Weights of a small transformer language model.
Architecture: learned positions, biases, tied embeddings, capped logits.
Training: a variant of Adam for these matrices, 795M tokens, 6067 steps.
MLP neurons of a small language model. Each row is named by its layer, matrix (up: input weights) and neuron, and shows model dimensions 288-543. Each number is 500 + 40 x the weight over its row's rms, rounded and kept within 0 to 999. Numbers have three digits each.
After each neuron's rows, "fires on" lists the tokens most often at its 100 highest values on Wikipedia text that the model never trained on. A number after a token or word is its count.

L4.up1546:535462486450490450514537477491512502480523445468445531462526517524492546453502499529502519513529499482485421459528464507524491408535455551534465418509490462467471435469549509451492514515442583502493496456521418482524487456532542483517491547517526559531488461428466427467521487438540517593504545472500468470471450490489495477548452510471509496545536544465464467492461464530512487498500433460509545503461513486472468557508549485498510495518434488448550517499417513529442552522508475516510548431504469499472530463541502593558476537543413490596586494510542403497588407476458499457562449586505494547476517518488481534526475556531527570516494545524469452528563560562504458507486445441496539466506493492520482495551469474462520428536494551522509500479561529463462443533493394
fires on: " He" 22, " and" 15, " She" 8, " Sn" 5, " John" 5, "=" 4

L4.up1752:578530486569512490431517475528464480566488557522494488564499498527502551472542499485396474536489523459522537510607468471534461508483518559499544525435544516486502503493589454496432560560470529470545490520550548476556534464531499453477531525491507443588494497552503466477463517425569477454537490587552469439525410468537505453462510515524458468500498519538457569464473455510513529513543528488477466521484466499489483539518454540438541488549529537522474491520435564477518563455515485534588493476527506549495482511511413538552484605488482519493509540425454479519479510543503489503517537511505523532553558524557460469515533560461494432480514514464394457398464468595504498580510513559506521470500457480516491537435509519599496546565414490529487476522545552513501552484500471
fires on: " |" 39, " mid" 6, "+" 6, " 1" 5, " end" 4

L4.up1873:560511477590431519535500521459512530496483522485514535506487504418528495480458447545495531526547509551487577503473460407477451464491520572503403500491442479526468482507477468513545513486518511435497479587501475510471525591511529497446531521492539491526523565529450497456472535463511533564450461529474488553554469531464526533504434527500502473515459443576474554501512560550504470459501536427486578548461476480546468405469484514435445571531486588575516517459496521455486450495497510491513468430513521462438462504505490478520483521578519527520483445546504543511500467372487472473489461536489501523548506498511547546451497408489477468543509493563413538520513484541434503499465458537480480435460531563512518512480573490489462529559509486561491526522519543574450544449482472
fires on: " g" 27, " as" 10, " after" 9, "G" 7

L4.up622:504547473533536523509497445442472495545474497534526543538552519531474530511500461493458458507402571510439527554546491513472421492504487517481501518511568469488493481532522496537466566504509512452563481533448475427473444427485496479494533533451531458487512494511461521461469521496515532543516474431451493454467504414456454449464505537460527514534499459516449382452620525503562482511458425536487570495518501471455502529508453535503467568555525547543561554493465573512549548445524568542505554488532514519456426534418576548499503435588461517611531538448467535446486505533488447497544516492441494511489507456485511515477540478451430500479538520495476476537516500509489503601541531583503467491514489460490474473488490512501494511442582457507569486572490485490404461527528514
fires on: "e" 37, "a" 10, "o" 9, "i" 5, "te" 5, " Le" 5

L4.up232:523490452441511535559486514530497463498558499481476428467459538438510416449490528454505548430493515475478575487511526528511495473491538525410541482471532468506551516463521524457557487456505533561509496444407417544487513552557477477492560550477527526475493530562539538454574536484541500493567494553509453516536516494472540497495538518535474518469531500532508499504544383523533442423487433543477475521464495443534515601503447481473512483517532521365545488554448517486485515503528462516553509482477509531553518531506478558511497537518479525471525539503542530597376516461449491473489485522479494544485498501472524526506523507530482561485488545517466524579504482540485549535449492490500513477500529556509601466515493484484541557538548464551471505531514539491528491493460417
fires on: " |" 36, " the" 20, " and" 7, " some" 4

L4.up2962:467471522494548525519538480438449531503470538467456497447439583499474495415579474432512391468485534578496462483527479455486434556505470486472519537509510562555505509474565498451514511492456538559474547478460466461528483561418551571441525523485488559482462491450531485426506492546521458529532536502549515511557505506478516472517523495513473499488518493490519540491538511494528499471507495497586478355532490523545499553456549511479483526487529535542554502491405437522423533425544463458456548492436548442464526499428508561490467523525516489542419505535479510549537530461476511484490488504487556545444437487479540521477491417467500548455467445550544471504565530513521507531480504513484509482486510544405502485585444485526506478467501468595369502509481523462481507509457446
fires on: " that" 16, "uki" 15, "hard" 12, "l" 10, " which" 6, " it" 6

L4.up4:498490452513507488540557559480465463485561571516527578448518495527484479502464446539575537470458479451427508487456478497472452493464479556477448505470485464476528497404484523497554505496510514426534479415434506522489498533497491533487538550518522473489520498459542368504507546544549547528475530531494498391536448503429539491527503487485467555467527503498493584456481457474502469501478501511518469489474528518482534490493481508468547485430555522478526537504549417560427499555530487504494491553514507505405560514456555476508439542517498460503509468465481472429524392569472497519497520558448476446545579459511509466471550487506563558401521454543443483513495545502554473492533483513500504514520509450525452486544565508474534505518536444534432484484570533490484466556477519
fires on: " I" 16, "\n\n" 11, "I" 7, " Su" 6, "at" 6, "y" 5

L4.up22:553475526430537553493505528503519514512481564441518525492465460552459527458483386418542477518499470452515549459492552559546515632492455470454467457518533439468534537483537462568528522516457533486486583495470553571464547533531410484479496486383491455517469466455516485442542532471510461442488485570507516420576520487508505479501508553522572425518524474454540529549524498526498472511465532490507497515511519514501516500481528464432571543563413529464492569473435438505482517551457491512548578539532517469524535528521473519531476450524495505449547533509486479503513522488491444508562528528544438498468477510464496508480522455483524487505480488494523469499456432532423605481534462462518510578568514527504558493537483496548471470473598479541487508518464498505510494494531416
fires on: " at" 30, " in" 14, " from" 13, " during" 12